From a checkpoint of a small transformer trained on Wikipedia: 4 heads of 128, vocabulary 16384.
MLP neurons of a small language model. Each row is named by its layer, matrix (gate and up: input weights) and neuron, and shows model dimensions 128-255. Each number is 50 + 10 x the weight over its row's rms, rounded and kept within 0 to 99. A neuron's up and down rows have the sign that makes its largest values positive.
After each neuron's rows, "fires on" lists the tokens most often at its 100 highest values on Wikipedia text that the model never trained on.

L3.gate986:48 64 33 58 46 59 44 41 67 67 43 47 54 36 59 51 62 48 54 32 46 38 41 64 31 44 61 55 30 66 45 69 49 33 50 51 36 45 43 55 58 50 55 58 48 55 46 47 41 52 51 57 51 55 28 56 52 40 52 47 41 45 51 55 64 40 45 37 47 44 51 42 54 38 71 45 39 46 72 52 49 40 58 38 60 50 70 64 52 59 46 55 44 54 60 60 67 61 34 45 30 53 50 54 59 30 52 45 35 59 55 33 50 62 55 39 61 50 44 64 49 57 53 34 63 41 55 46
L3.up986:61 69 46 35 42 52 31 74 67 38 73 56 50 39 47 46 65 38 44 67 56 44 60 49 53 56 62 54 52 57 52 64 53 40 64 45 51 50 65 43 67 52 40 53 56 41 47 64 58 54 55 72 43 45 29 49 51 52 55 68 36 54 38 48 63 47 45 53 34 60 47 51 60 47 34 45 48 42 67 45 46 52 62 38 40 23 57 49 53 56 42 42 53 39 46 48 59 65 71 35 41 50 37 37 35 62 41 54 57 26 55 62 43 58 54 57 30 58 49 64 55 50 60 50 64 56 46 46
fires on: "R", "S", "r", "s", "- "

L3.gate834:53 49 48 53 46 40 49 65 45 47 46 52 49 39 56 34 40 60 54 66 43 54 65 61 41 40 62 59 65 53 65 32 64 38 44 35 54 49 43 41 47 28 53 61 61 50 62 56 48 62 46 44 54 53 46 50 52 49 55 40 36 51 49 56 29 45 61 52 43 50 54 43 57 59 59 59 64 66 54 51 65 31 46 51 27 51 40 43 62 61 57 51 63 63 55 38 35 29 27 59 54 51 53 51 37 43 36 66 36 55 60 45 57 52 70 54 43 51 42 44 47 53 50 47 26 51 48 73
L3.up834:52 47 59 36 70 57 35 65 50 55 67 45 44 49 42 46 33 58 55 60 57 50 51 73 50 44 42 51 53 70 49 47 39 45 60 41 51 49 50 34 32 58 49 56 74 51 62 50 49 44 41 59 55 54 36 31 52 59 42 55 43 36 52 51 57 54 57 50 52 54 62 49 62 60 25 55 57 53 31 45 48 35 46 38 34 51 55 38 39 63 39 70 47 71 59 42 54 57 55 31 58 59 54 68 45 44 33 49 37 45 70 64 49 51 38 47 35 50 49 40 45 44 75 53 46 60 43 54
fires on: "St", "c", "regul"

L3.gate109:44 65 57 39 51 79 53 75 62 51 46 59 54 45 31 55 75 33 56 56 40 69 44 54 33 45 58 55 50 60 53 54 25 61 39 49 44 60 50 55 48 37 40 56 59 55 36 51 44 47 30 61 60 47 37 37 37 51 37 70 29 53 44 60 73 42 22 58 32 36 77 64 49 44 45 49 47 47 65 58 50 58 65 57 60 44 59 47 58 55 59 53 43 51 51 51 37 60 55 64 29 41 45 57 46 53 69 51 42 45 52 59 42 90 70 56 45 46 42 49 55 56 26 54 46 50 63 50
L3.up109:72 56 48 55 53 53 35 54 64 37 70 52 41 40 54 41 30 46 54 44 64 56 43 56 49 63 48 28 33 55 55 50 42 49 54 55 48 53 48 46 43 53 42 47 56 40 43 61 42 42 42 42 55 35 56 54 43 36 61 44 47 46 55 48 41 50 65 53 35 55 41 66 52 30 43 46 42 42 63 43 64 48 56 70 44 51 51 54 55 59 52 53 52 21 67 54 66 39 53 44 61 49 45 34 49 56 60 44 46 39 35 52 38 57 53 44 51 53 54 45 42 56 53 61 56 50 46 52
fires on: "\" ", "- ", "| "

L3.gate6:47 59 51 52 64 43 55 52 44 63 62 68 54 50 30 55 62 51 52 39 48 52 60 38 39 47 75 44 51 56 49 56 68 59 76 37 51 48 43 35 52 58 40 64 39 47 53 41 59 40 43 50 64 49 23 30 47 42 48 46 30 26 55 43 48 49 49 60 51 31 54 41 52 64 58 50 46 52 66 37 49 39 63 51 38 45 49 58 33 66 48 47 40 39 56 42 52 43 72 62 47 62 44 38 32 55 46 48 46 54 59 43 52 43 50 52 47 42 59 49 54 62 41 58 41 54 51 57
L3.up6:47 46 55 55 38 62 45 53 53 48 60 47 43 48 62 37 68 57 59 40 40 45 47 60 49 42 49 45 62 66 49 34 38 56 50 69 50 42 51 37 58 64 58 70 70 53 51 47 48 31 46 35 42 47 50 49 43 31 54 40 55 55 50 32 38 54 44 52 40 48 46 62 44 56 46 46 41 35 59 50 48 40 54 49 24 48 57 68 39 46 55 47 62 54 58 53 50 69 42 63 59 39 51 66 49 58 49 55 49 43 61 43 32 65 54 43 52 59 66 08 57 61 31 43 49 65 50 42
fires on: ", ", "October ", "December "

L3.gate958:43 59 51 49 46 51 44 53 57 50 54 65 34 63 34 41 34 67 40 55 42 41 30 47 31 59 45 70 56 46 40 50 30 50 41 40 42 67 55 50 60 48 47 61 39 46 59 53 43 70 64 51 54 31 48 63 52 40 40 49 51 55 49 50 48 44 41 51 48 38 50 46 44 37 58 50 71 58 51 38 55 43 70 46 25 29 36 51 38 50 58 41 46 34 62 56 50 58 45 57 46 53 49 60 39 42 51 65 53 54 32 46 55 49 52 37 42 62 47 47 64 53 51 66 48 45 63 27
L3.up958:52 62 36 59 49 42 35 40 49 43 44 48 55 43 63 34 57 38 54 35 40 56 46 48 42 49 63 54 34 59 56 40 51 54 31 48 53 56 48 35 59 47 41 50 64 67 53 59 44 54 30 54 42 31 49 39 60 62 50 35 47 67 52 45 51 44 54 61 54 55 58 58 43 39 35 53 44 60 40 42 44 73 29 53 44 58 40 45 43 51 52 36 51 52 55 63 53 38 60 65 48 55 49 52 68 42 57 52 41 63 50 61 56 47 41 49 33 51 43 51 55 38 48 66 58 59 40 47
fires on: "(", "– ", "- ", "; "

L3.gate1002:33 48 44 60 50 51 63 58 33 61 49 43 68 55 61 57 39 48 63 33 36 46 36 45 64 43 42 48 57 53 54 67 49 49 43 26 54 59 53 55 47 48 46 58 50 65 65 41 58 51 55 50 31 30 57 48 35 53 49 44 49 46 55 41 54 31 43 51 39 62 53 34 54 41 80 41 52 54 55 52 42 64 53 67 70 31 75 52 63 57 46 55 56 50 60 53 54 64 43 48 59 47 61 52 46 58 54 68 41 65 75 65 43 54 56 39 57 47 43 41 62 40 76 56 57 63 39 38
L3.up1002:46 52 48 57 50 60 45 62 25 58 58 79 70 42 51 42 53 49 42 58 52 62 55 36 54 49 36 63 40 40 63 60 39 39 42 46 51 48 53 47 49 46 35 49 55 69 56 49 36 45 58 52 41 52 57 38 50 45 17 58 59 33 51 57 47 42 44 46 79 69 66 56 57 40 71 38 48 48 54 40 47 58 30 64 49 38 57 26 68 38 57 53 55 53 66 34 60 52 69 57 45 41 49 50 31 53 44 56 35 53 74 55 52 37 41 38 36 57 45 36 55 46 56 54 59 68 36 50
fires on: "I", "| ", "P", "Tar", "Pan", "Q"

L3.gate261:34 51 53 50 55 57 58 51 50 48 48 55 40 60 38 37 64 46 43 47 70 50 33 48 50 53 60 46 40 48 47 47 51 35 56 42 53 74 40 72 46 42 43 62 60 60 41 60 58 63 45 40 62 48 50 53 52 53 50 64 47 57 42 50 43 54 53 42 49 56 50 49 45 54 52 47 60 39 52 46 44 52 46 52 57 46 58 52 44 63 60 46 50 46 49 65 53 57 22 67 65 49 47 47 47 42 30 70 53 36 41 64 52 44 58 54 68 64 47 51 47 52 49 46 57 44 53 56
L3.up261:58 39 44 62 54 47 31 45 34 40 37 52 58 59 41 47 64 54 61 48 61 49 51 46 46 36 69 60 40 42 54 39 42 66 46 51 41 43 53 49 41 57 54 36 60 50 49 45 39 39 46 59 47 55 41 27 46 80 61 49 40 53 47 54 56 42 35 60 46 45 46 46 65 45 53 45 63 66 50 53 37 41 49 45 56 56 51 53 60 47 57 57 50 34 51 53 73 41 58 48 60 42 32 55 61 62 65 58 35 36 49 62 60 47 53 48 40 48 54 51 53 43 60 62 41 47 55 40
fires on: "| "

L3.gate288:32 67 56 45 59 47 57 40 55 71 56 50 39 63 56 53 54 50 45 45 50 55 36 28 45 51 67 40 56 57 36 50 41 45 46 36 35 23 61 67 44 42 70 57 51 42 43 46 28 59 54 56 42 28 42 54 58 49 51 49 39 54 26 51 64 47 45 48 69 47 37 38 39 49 45 48 57 44 57 54 52 39 46 56 40 45 46 49 58 42 49 61 60 76 37 45 52 69 53 49 56 37 54 44 52 42 57 58 36 62 74 48 53 62 61 43 46 57 57 53 46 50 47 49 47 51 53 60
L3.up288:51 31 60 52 75 47 49 48 51 77 30 41 55 57 41 47 36 37 47 40 41 42 56 48 42 48 53 46 41 55 54 57 35 50 51 58 50 59 50 53 52 73 37 39 42 37 64 54 53 41 67 45 51 46 53 46 44 35 42 37 34 67 66 60 61 46 49 41 56 37 54 47 57 44 32 48 46 59 45 53 46 56 56 41 45 56 42 38 55 53 57 49 59 46 39 59 38 61 59 64 37 53 52 56 57 45 43 67 48 55 67 47 51 49 41 43 49 52 44 40 49 49 51 71 57 51 68 34
fires on: "-", "f", "and ", "Z", "K", "end"

L3.gate741:58 54 47 46 70 60 51 43 54 65 36 31 59 44 49 69 53 50 47 46 54 41 50 49 48 40 58 57 45 38 57 64 51 46 51 44 52 48 37 66 48 46 33 80 51 55 66 79 46 54 56 41 62 48 58 58 54 39 48 24 47 57 34 58 54 41 63 51 27 24 54 57 50 45 57 43 59 53 44 61 45 55 33 59 58 49 51 53 48 46 40 43 47 50 36 57 42 42 50 68 66 52 69 56 64 36 47 39 60 61 34 62 70 37 47 53 47 46 43 28 28 41 53 53 54 51 55 60
L3.up741:51 45 58 49 49 50 57 63 28 57 41 48 54 58 62 67 59 39 33 47 59 53 46 40 39 59 50 59 44 66 55 52 50 47 61 43 46 68 47 44 64 55 55 71 55 39 60 44 54 57 56 25 64 49 66 48 47 56 54 70 47 53 38 48 44 35 54 38 49 30 27 61 50 41 78 56 46 41 60 69 44 48 56 46 60 58 49 49 49 52 54 60 39 46 52 51 48 43 60 68 51 47 55 40 31 49 56 67 44 37 48 57 34 49 49 50 28 58 44 46 52 58 42 64 59 62 30 39
fires on: "(", "| ", "; ", "& ", ", "

L3.gate59:50 52 48 67 62 69 40 43 64 66 56 47 70 44 56 46 62 41 46 40 63 74 54 45 54 43 55 41 53 45 31 55 56 55 45 47 52 54 61 77 53 36 52 41 48 31 52 44 28 49 45 55 57 57 43 63 49 39 56 54 47 55 72 52 54 55 49 63 54 48 52 50 37 64 50 50 51 64 53 36 65 47 45 46 50 43 51 68 49 58 59 32 57 56 64 57 42 35 59 50 60 52 47 51 68 73 57 62 55 51 54 64 70 57 69 57 46 49 52 56 47 40 50 69 43 51 51 66
L3.up59:58 48 40 58 61 48 46 37 53 57 53 54 32 68 62 50 53 51 34 52 53 61 49 63 52 51 59 43 51 39 32 39 35 62 41 35 45 38 43 57 55 61 57 47 43 48 49 33 51 55 46 49 66 54 59 41 34 55 38 64 40 44 47 60 44 50 61 49 64 35 44 60 51 46 41 59 46 46 48 43 56 53 64 53 39 47 54 59 61 42 57 41 53 51 35 48 39 55 46 35 44 64 42 67 52 47 36 46 37 57 41 51 51 32 69 45 38 38 24 54 50 46 62 41 64 36 58 47
fires on: "-", "i"

L3.gate486:44 44 47 69 73 49 42 45 54 47 59 54 54 59 45 43 67 68 63 25 50 68 45 58 37 49 49 43 42 32 29 49 58 37 62 51 48 48 63 48 42 59 52 66 45 50 68 31 51 56 55 48 50 61 53 68 39 49 34 54 57 29 41 44 28 46 57 51 49 42 59 57 52 47 68 55 61 44 64 54 44 25 36 52 55 69 46 47 54 65 53 55 46 33 38 34 54 38 31 74 57 49 41 55 59 46 57 51 45 38 57 40 30 64 68 54 39 50 71 38 41 55 46 52 38 44 47 47
L3.up486:51 45 47 43 57 42 62 48 40 66 44 52 61 56 48 44 49 54 34 68 40 72 43 47 39 38 56 44 37 50 57 51 29 57 44 51 52 56 57 69 32 60 71 64 55 51 40 52 39 30 61 54 58 62 46 53 47 50 44 49 64 61 45 43 46 53 57 50 57 63 52 21 34 54 65 47 64 59 46 50 54 52 47 52 66 51 39 41 32 55 40 38 41 34 59 55 32 44 52 46 45 58 46 43 54 41 55 39 55 58 45 57 44 54 44 48 41 50 32 70 39 40 64 59 39 48 32 42
fires on: ")"

L3.gate210:65 46 59 44 41 48 26 67 48 66 58 65 42 42 53 47 41 39 43 70 57 58 62 67 49 44 65 41 56 36 52 47 31 50 45 34 40 49 72 52 32 57 41 55 55 42 37 48 31 50 57 42 34 61 52 29 60 41 35 33 31 41 52 53 58 52 41 42 51 52 80 47 51 45 56 45 42 35 62 49 51 55 40 39 58 36 41 40 46 47 51 40 46 77 45 44 62 56 40 44 44 54 43 40 62 33 48 31 30 45 50 50 47 51 58 32 61 55 51 56 41 61 51 46 38 57 41 40
L3.up210:38 63 43 52 46 50 57 47 61 39 36 48 35 45 44 48 52 52 38 45 48 65 51 41 46 53 53 51 53 37 55 49 62 51 46 53 35 41 47 54 66 35 51 53 70 50 67 62 52 46 39 50 52 44 61 49 41 27 57 45 58 48 54 57 81 39 61 65 38 41 78 56 68 48 55 52 72 59 44 53 53 62 61 53 54 32 61 54 41 49 55 39 42 36 72 41 36 42 52 70 40 51 53 41 56 53 50 54 64 62 36 26 30 44 43 65 22 41 46 35 44 18 52 45 56 35 68 39
fires on: ", ", "-", ") "

L3.gate252:57 52 51 56 48 58 46 48 45 38 61 37 40 48 50 58 41 43 50 59 49 59 51 47 61 60 51 43 46 52 35 51 35 43 55 64 63 65 63 36 40 51 39 50 45 42 49 72 59 43 58 57 72 51 49 55 45 66 54 34 42 46 58 54 45 49 36 53 42 52 47 66 34 48 65 43 40 50 48 65 46 46 59 51 43 46 51 51 50 59 43 53 49 19 50 63 61 40 34 52 44 47 54 50 26 54 61 53 32 39 72 43 38 55 62 59 49 54 31 50 39 23 43 51 57 47 49 59
L3.up252:57 43 64 35 50 57 53 61 65 55 37 33 32 59 64 53 60 35 49 54 46 60 43 55 42 47 44 46 46 53 40 57 56 50 46 49 43 42 42 45 41 54 56 54 60 39 56 38 39 47 46 48 29 47 44 64 51 51 41 61 51 48 54 53 41 70 47 40 55 49 55 46 52 48 55 58 59 58 37 59 50 59 41 65 38 65 53 41 52 58 49 48 45 63 60 64 46 52 51 57 56 41 36 45 29 54 49 23 35 33 69 55 55 42 58 60 36 56 45 33 43 42 43 52 47 45 51 64
fires on: "Dr", "St", "200", "over", "dr", "Round"

L3.gate372:63 56 48 42 53 56 52 66 38 62 53 80 57 51 33 48 58 68 57 47 49 63 48 51 47 30 53 67 43 41 43 39 48 37 49 40 61 45 51 39 74 46 40 53 64 57 36 56 54 37 54 36 63 54 56 48 65 55 48 44 46 39 48 50 50 54 46 45 28 46 37 59 44 51 44 42 49 58 57 46 54 38 61 55 40 66 40 52 45 60 66 43 73 31 38 48 57 64 49 55 59 41 43 42 37 50 56 60 62 52 35 43 57 35 36 50 50 50 54 50 53 46 15 57 53 39 40 60
L3.up372:66 47 58 32 61 43 53 30 51 56 47 62 50 36 46 40 53 68 73 60 51 40 50 51 49 57 68 72 46 57 45 56 43 54 53 43 47 65 34 50 67 49 55 45 56 76 55 70 48 52 34 61 46 64 41 49 55 56 50 38 36 45 40 62 47 53 68 56 44 59 52 52 38 51 74 41 60 53 49 39 41 36 59 45 57 41 49 62 44 45 46 53 45 59 50 49 60 45 47 40 57 68 49 57 56 42 62 48 44 53 47 45 44 52 51 39 41 60 41 39 47 42 45 65 58 55 42 73
fires on: "(", "|", "| "

L3.gate656:51 31 60 58 46 42 63 59 63 50 48 48 48 52 39 72 54 66 57 53 52 46 29 52 37 47 46 46 38 74 47 60 33 58 48 37 57 53 54 43 60 55 58 53 18 58 47 63 50 71 45 37 56 49 34 48 41 51 37 47 44 64 50 47 41 55 33 66 46 49 51 58 37 58 53 45 50 46 44 46 51 60 52 60 58 66 39 43 42 58 48 76 49 38 37 63 43 43 47 56 34 47 55 49 54 68 53 55 51 59 39 54 58 52 31 49 45 57 65 57 53 47 61 77 59 37 40 49
L3.up656:35 48 57 55 38 61 56 60 39 54 35 55 43 51 32 59 44 56 51 58 48 53 44 44 50 50 57 45 43 51 52 62 43 33 60 59 33 46 54 54 49 54 77 53 60 40 54 61 44 54 47 54 46 61 40 19 46 43 70 40 45 55 46 52 57 50 25 57 68 65 38 72 40 43 82 42 46 45 55 54 42 40 56 44 59 45 59 66 36 62 61 46 39 36 44 53 52 45 45 49 62 58 48 33 65 27 42 40 39 41 57 54 36 50 35 52 46 48 46 67 53 39 48 62 44 55 53 59
fires on: "\n", ")", "| ", "; "

L3.gate228:44 39 51 53 49 59 54 41 54 34 56 48 41 40 53 67 42 60 53 56 53 44 44 47 68 59 36 55 49 42 50 56 55 52 39 42 36 77 50 56 49 42 59 42 53 41 54 43 37 31 39 59 56 48 65 40 46 45 47 34 51 62 45 48 56 46 35 56 51 54 34 69 48 62 44 60 47 56 55 51 48 53 52 47 59 49 45 45 59 36 56 42 53 30 41 59 69 63 46 55 71 51 37 47 73 76 59 42 62 46 38 55 56 64 20 51 57 53 45 51 58 28 43 50 64 39 61 42
L3.up228:47 53 40 40 53 66 36 44 60 59 36 43 53 51 65 62 63 32 41 68 43 58 38 53 43 54 44 39 40 53 63 54 54 55 43 46 46 60 39 54 55 72 55 52 67 47 59 50 73 48 33 46 48 36 74 48 52 60 58 61 82 47 45 46 72 38 52 65 47 40 33 31 48 46 36 38 26 69 51 58 55 34 50 48 52 45 34 42 47 36 54 50 42 53 53 56 43 64 63 45 45 57 29 40 47 50 66 47 44 66 41 46 52 39 45 44 34 55 56 58 48 49 39 55 72 49 57 49
fires on: "===", "==", "\"", "$"

L3.gate585:50 52 48 51 54 55 56 70 48 46 42 37 42 46 45 46 50 43 56 52 54 77 45 58 49 40 57 44 68 51 43 49 61 31 67 61 24 37 57 59 44 68 47 40 60 48 51 63 46 52 32 38 33 55 40 62 47 54 38 46 42 49 35 56 62 45 52 48 57 59 69 41 44 46 38 50 64 51 58 58 52 51 61 36 63 54 55 49 51 45 41 44 42 63 50 64 48 61 65 59 29 64 48 47 50 51 51 27 43 49 45 43 59 28 42 56 60 44 45 59 53 51 53 46 45 33 49 57
L3.up585:36 59 54 29 50 35 40 41 41 56 62 54 54 48 55 57 57 36 60 47 38 64 36 68 31 55 51 58 36 49 71 59 50 45 59 32 40 56 41 60 51 47 25 54 48 47 53 39 46 56 51 40 45 53 42 47 45 39 39 38 36 52 57 42 53 52 38 57 59 60 65 54 57 49 45 60 39 57 34 44 34 71 59 29 40 45 36 61 36 55 56 51 47 56 46 33 37 55 41 60 42 62 48 34 58 41 47 52 41 43 62 24 54 51 52 32 51 50 43 52 48 48 48 45 48 46 48 61
fires on: ",", "-", ", ", "(", "jun", "."

L3.gate200:46 40 42 69 48 52 62 61 40 56 40 45 47 55 49 51 56 41 56 47 53 34 29 64 15 30 48 56 36 34 40 51 62 46 50 43 54 41 40 38 41 42 27 50 56 35 39 52 63 43 54 48 45 38 33 53 45 62 64 51 49 45 59 46 50 44 64 41 44 58 71 54 66 71 51 48 55 56 42 26 49 57 58 39 47 47 54 49 45 44 60 43 41 43 34 38 50 60 63 54 45 71 42 43 45 42 57 53 50 39 46 59 62 63 40 62 35 33 53 57 57 66 63 56 48 33 77 47
L3.up200:64 57 43 58 46 42 56 52 58 42 56 48 46 50 46 37 63 61 55 54 54 57 59 59 46 62 52 61 44 50 43 50 64 50 54 54 59 46 48 57 52 47 42 41 43 58 53 52 31 57 38 49 45 42 38 45 25 49 51 64 30 45 37 39 48 49 53 39 48 43 37 36 52 58 49 57 45 33 49 45 48 45 55 53 37 46 29 36 58 52 47 66 44 50 53 44 53 62 61 36 49 38 58 25 57 55 59 59 59 50 30 33 45 64 57 50 73 44 53 47 34 43 66 44 42 59 57 35
fires on: "also ", "only ", "still "

L3.gate460:28 47 57 55 45 30 46 54 42 44 54 65 60 45 43 40 54 28 30 69 63 50 46 39 58 48 40 42 37 60 61 48 44 38 33 48 47 50 59 48 78 48 47 45 41 57 41 49 55 53 51 31 55 53 49 38 44 48 62 56 64 45 41 71 53 44 50 60 40 52 32 42 49 33 50 39 41 57 64 52 56 54 61 44 60 45 37 61 50 53 67 45 45 52 59 43 58 65 41 46 52 44 46 40 36 37 41 67 59 58 52 30 48 50 61 48 48 32 62 46 50 46 52 79 34 39 60 45
L3.up460:38 43 48 63 56 59 48 53 53 52 61 46 46 61 15 40 42 69 64 47 63 41 52 33 64 49 38 56 44 54 52 56 53 52 37 52 62 55 57 48 57 55 47 67 54 58 48 43 27 53 40 42 60 60 53 36 60 62 57 43 63 43 72 44 35 42 50 45 37 40 57 76 45 53 35 42 41 65 38 42 46 50 47 42 44 50 36 69 47 39 57 55 57 48 58 47 60 45 54 44 28 52 27 66 50 46 49 54 62 52 38 53 46 57 53 60 40 51 54 28 54 68 42 59 50 57 52 37
fires on: ", ", "the "

L3.gate826:43 29 54 58 47 43 48 52 43 48 47 61 43 44 53 54 61 34 50 53 56 61 54 36 63 61 73 76 48 64 39 43 52 72 43 63 41 35 62 61 35 45 40 53 46 42 41 54 62 60 51 62 54 49 46 75 57 46 47 47 47 70 43 60 42 60 51 51 43 31 63 56 32 55 50 47 47 33 54 62 63 44 55 56 50 48 71 31 49 68 69 45 76 38 50 57 56 50 61 78 73 48 52 51 47 49 62 40 53 58 41 49 76 60 46 19 55 45 41 46 61 51 65 54 47 65 58 46
L3.up826:75 47 58 39 52 53 60 52 30 58 43 50 48 57 57 44 51 49 41 46 44 41 60 63 40 45 49 53 62 49 49 39 70 47 56 56 41 30 52 53 44 34 28 45 59 39 43 55 52 48 61 53 61 36 56 54 30 56 36 52 41 44 36 56 42 55 37 52 50 35 52 37 46 51 37 38 67 38 31 45 42 45 44 56 34 32 63 49 56 39 31 44 58 48 37 37 65 52 62 56 66 40 51 56 47 57 62 57 70 50 47 50 51 40 32 38 41 50 30 62 54 47 47 59 53 49 62 47
fires on: "===", "==", "====", "for "

L3.gate435:53 34 47 31 33 51 49 43 72 40 45 51 57 48 49 41 50 42 44 49 71 72 41 28 57 46 65 58 39 42 37 53 60 60 48 56 56 33 33 49 64 50 61 66 51 55 46 72 45 40 55 41 58 59 36 50 72 58 36 45 42 39 49 55 56 53 55 41 34 53 75 45 37 49 65 44 52 33 62 39 51 38 51 47 50 50 56 49 55 56 54 40 55 40 29 52 47 45 47 62 43 41 74 50 48 37 51 58 42 45 53 60 60 45 47 59 58 32 37 58 45 50 58 60 33 53 48 56
L3.up435:49 50 39 51 47 56 51 39 54 52 49 53 41 65 67 53 68 54 63 59 32 42 54 22 57 66 74 49 48 46 46 46 33 50 51 56 62 53 51 55 40 47 57 52 50 45 56 65 56 48 48 52 21 58 49 40 49 54 51 62 48 27 41 43 53 52 70 63 49 48 51 48 40 63 45 27 48 27 51 55 56 61 53 53 42 45 57 51 49 35 51 50 56 41 39 57 47 54 45 50 56 57 47 59 61 46 50 44 47 38 59 55 32 50 44 52 49 63 51 50 46 47 39 66 51 42 58 55
fires on: "(", "OR"

L3.gate574:56 35 51 61 39 40 52 39 49 50 47 47 54 54 47 60 45 46 43 34 45 63 54 46 29 45 44 38 48 52 60 36 36 65 57 39 57 57 60 50 39 49 50 57 69 72 47 32 35 63 36 53 73 60 52 60 53 57 33 55 62 28 29 45 51 59 59 57 46 29 64 34 41 42 47 54 50 37 50 54 60 51 49 47 45 45 49 48 61 37 49 42 43 54 69 53 38 56 57 48 44 48 46 40 47 64 56 52 54 52 76 61 43 52 42 57 53 56 53 49 63 46 50 50 35 49 55 48
L3.up574:55 43 58 80 45 52 49 50 62 40 53 57 46 68 50 63 50 44 46 55 44 56 31 30 28 50 49 55 36 53 53 59 33 40 46 44 53 49 44 56 57 51 52 43 58 48 42 32 32 55 60 41 52 60 45 49 36 64 33 58 47 46 58 37 59 52 66 55 48 45 82 54 47 45 45 46 37 37 45 48 58 44 44 57 57 53 30 59 72 43 59 48 48 54 52 54 48 46 53 36 55 50 58 38 47 58 62 53 55 58 73 68 41 44 45 53 63 47 51 58 46 47 59 52 33 49 59 58
fires on: "M", "Bol", "MC", "L", "K"

L3.gate70:34 53 48 41 50 58 49 47 41 53 57 31 50 33 37 41 38 54 53 55 43 48 50 48 52 54 53 46 35 64 61 61 59 43 51 56 48 61 40 54 45 56 62 54 52 51 45 37 49 62 55 36 40 53 40 49 46 48 50 45 40 47 39 56 48 39 39 46 57 43 54 44 37 54 65 38 55 55 86 56 52 53 39 54 35 51 54 38 48 72 40 43 39 43 56 61 47 52 50 65 47 63 35 43 53 33 45 47 45 55 46 65 36 42 34 60 56 64 43 53 70 36 58 63 50 50 57 54
L3.up70:45 52 48 44 48 47 44 49 46 53 52 45 63 63 51 63 48 52 57 45 67 62 51 41 58 60 49 49 39 56 52 32 52 55 55 53 53 35 59 48 47 56 54 48 61 43 52 48 45 46 50 43 43 56 43 38 57 40 61 66 54 54 39 48 29 55 58 54 41 55 57 62 49 24 43 36 52 22 48 48 59 51 44 61 51 42 53 46 72 48 57 51 42 39 56 35 56 51 60 48 55 44 53 44 42 62 43 60 53 37 57 49 61 51 61 62 46 69 60 58 52 41 56 59 37 49 51 46
fires on: " ", "| "

L3.gate21:37 53 36 45 35 56 40 55 46 56 52 38 53 43 43 81 39 46 55 49 58 48 44 33 66 42 45 45 50 43 36 51 54 52 49 43 32 42 58 45 36 46 45 40 55 44 44 58 60 74 45 61 57 32 44 66 41 58 53 61 26 40 60 50 59 42 35 50 63 41 46 69 47 47 49 41 46 44 53 62 56 54 62 51 66 35 52 40 53 52 63 55 43 49 29 58 65 62 41 62 71 69 47 42 33 67 55 63 42 53 38 35 55 59 50 43 55 55 31 57 49 52 42 49 53 47 26 63
L3.up21:49 59 54 32 51 51 48 54 61 42 47 53 59 48 46 54 48 53 63 47 57 52 46 49 45 54 55 40 48 46 57 47 44 57 52 50 46 56 48 49 38 48 39 44 59 49 51 50 49 37 60 53 54 49 68 48 27 55 41 55 63 45 53 60 28 46 64 41 44 64 14 39 38 39 45 65 58 46 42 37 49 44 63 57 36 70 46 29 48 57 53 39 33 54 58 53 57 40 58 34 57 45 39 54 70 53 41 39 61 42 63 58 61 46 57 45 30 64 59 54 49 62 47 57 60 56 50 21
fires on: "==", "===", "'", "===="

L3.gate169:49 68 54 51 55 65 57 61 62 29 58 33 24 56 34 46 51 44 61 67 80 40 57 54 49 53 54 51 48 50 42 51 45 61 64 51 52 53 51 56 46 50 44 49 47 45 43 42 51 45 41 50 42 55 53 44 50 58 56 52 41 51 53 37 66 38 70 50 23 50 60 51 50 44 48 64 31 45 50 62 36 30 42 44 45 58 48 22 43 58 31 45 41 49 55 54 34 35 53 54 49 56 23 50 37 39 50 52 55 32 49 60 48 57 65 42 69 36 49 57 65 56 57 52 49 46 44 46
L3.up169:42 41 49 55 47 43 24 51 48 42 61 58 48 44 46 56 52 23 43 37 33 35 50 54 47 35 51 41 44 48 39 73 33 57 42 48 49 59 31 61 37 43 53 54 32 50 35 46 43 65 61 52 37 41 50 51 29 59 52 48 31 51 41 55 65 46 41 53 56 37 24 66 29 43 45 51 47 44 49 44 54 55 49 45 40 20 37 57 50 45 41 48 40 44 48 62 53 49 48 62 51 42 34 36 53 52 49 53 34 64 40 66 59 48 61 47 41 55 60 53 53 29 52 55 48 53 39 45
fires on: "- ", "| ", "\n"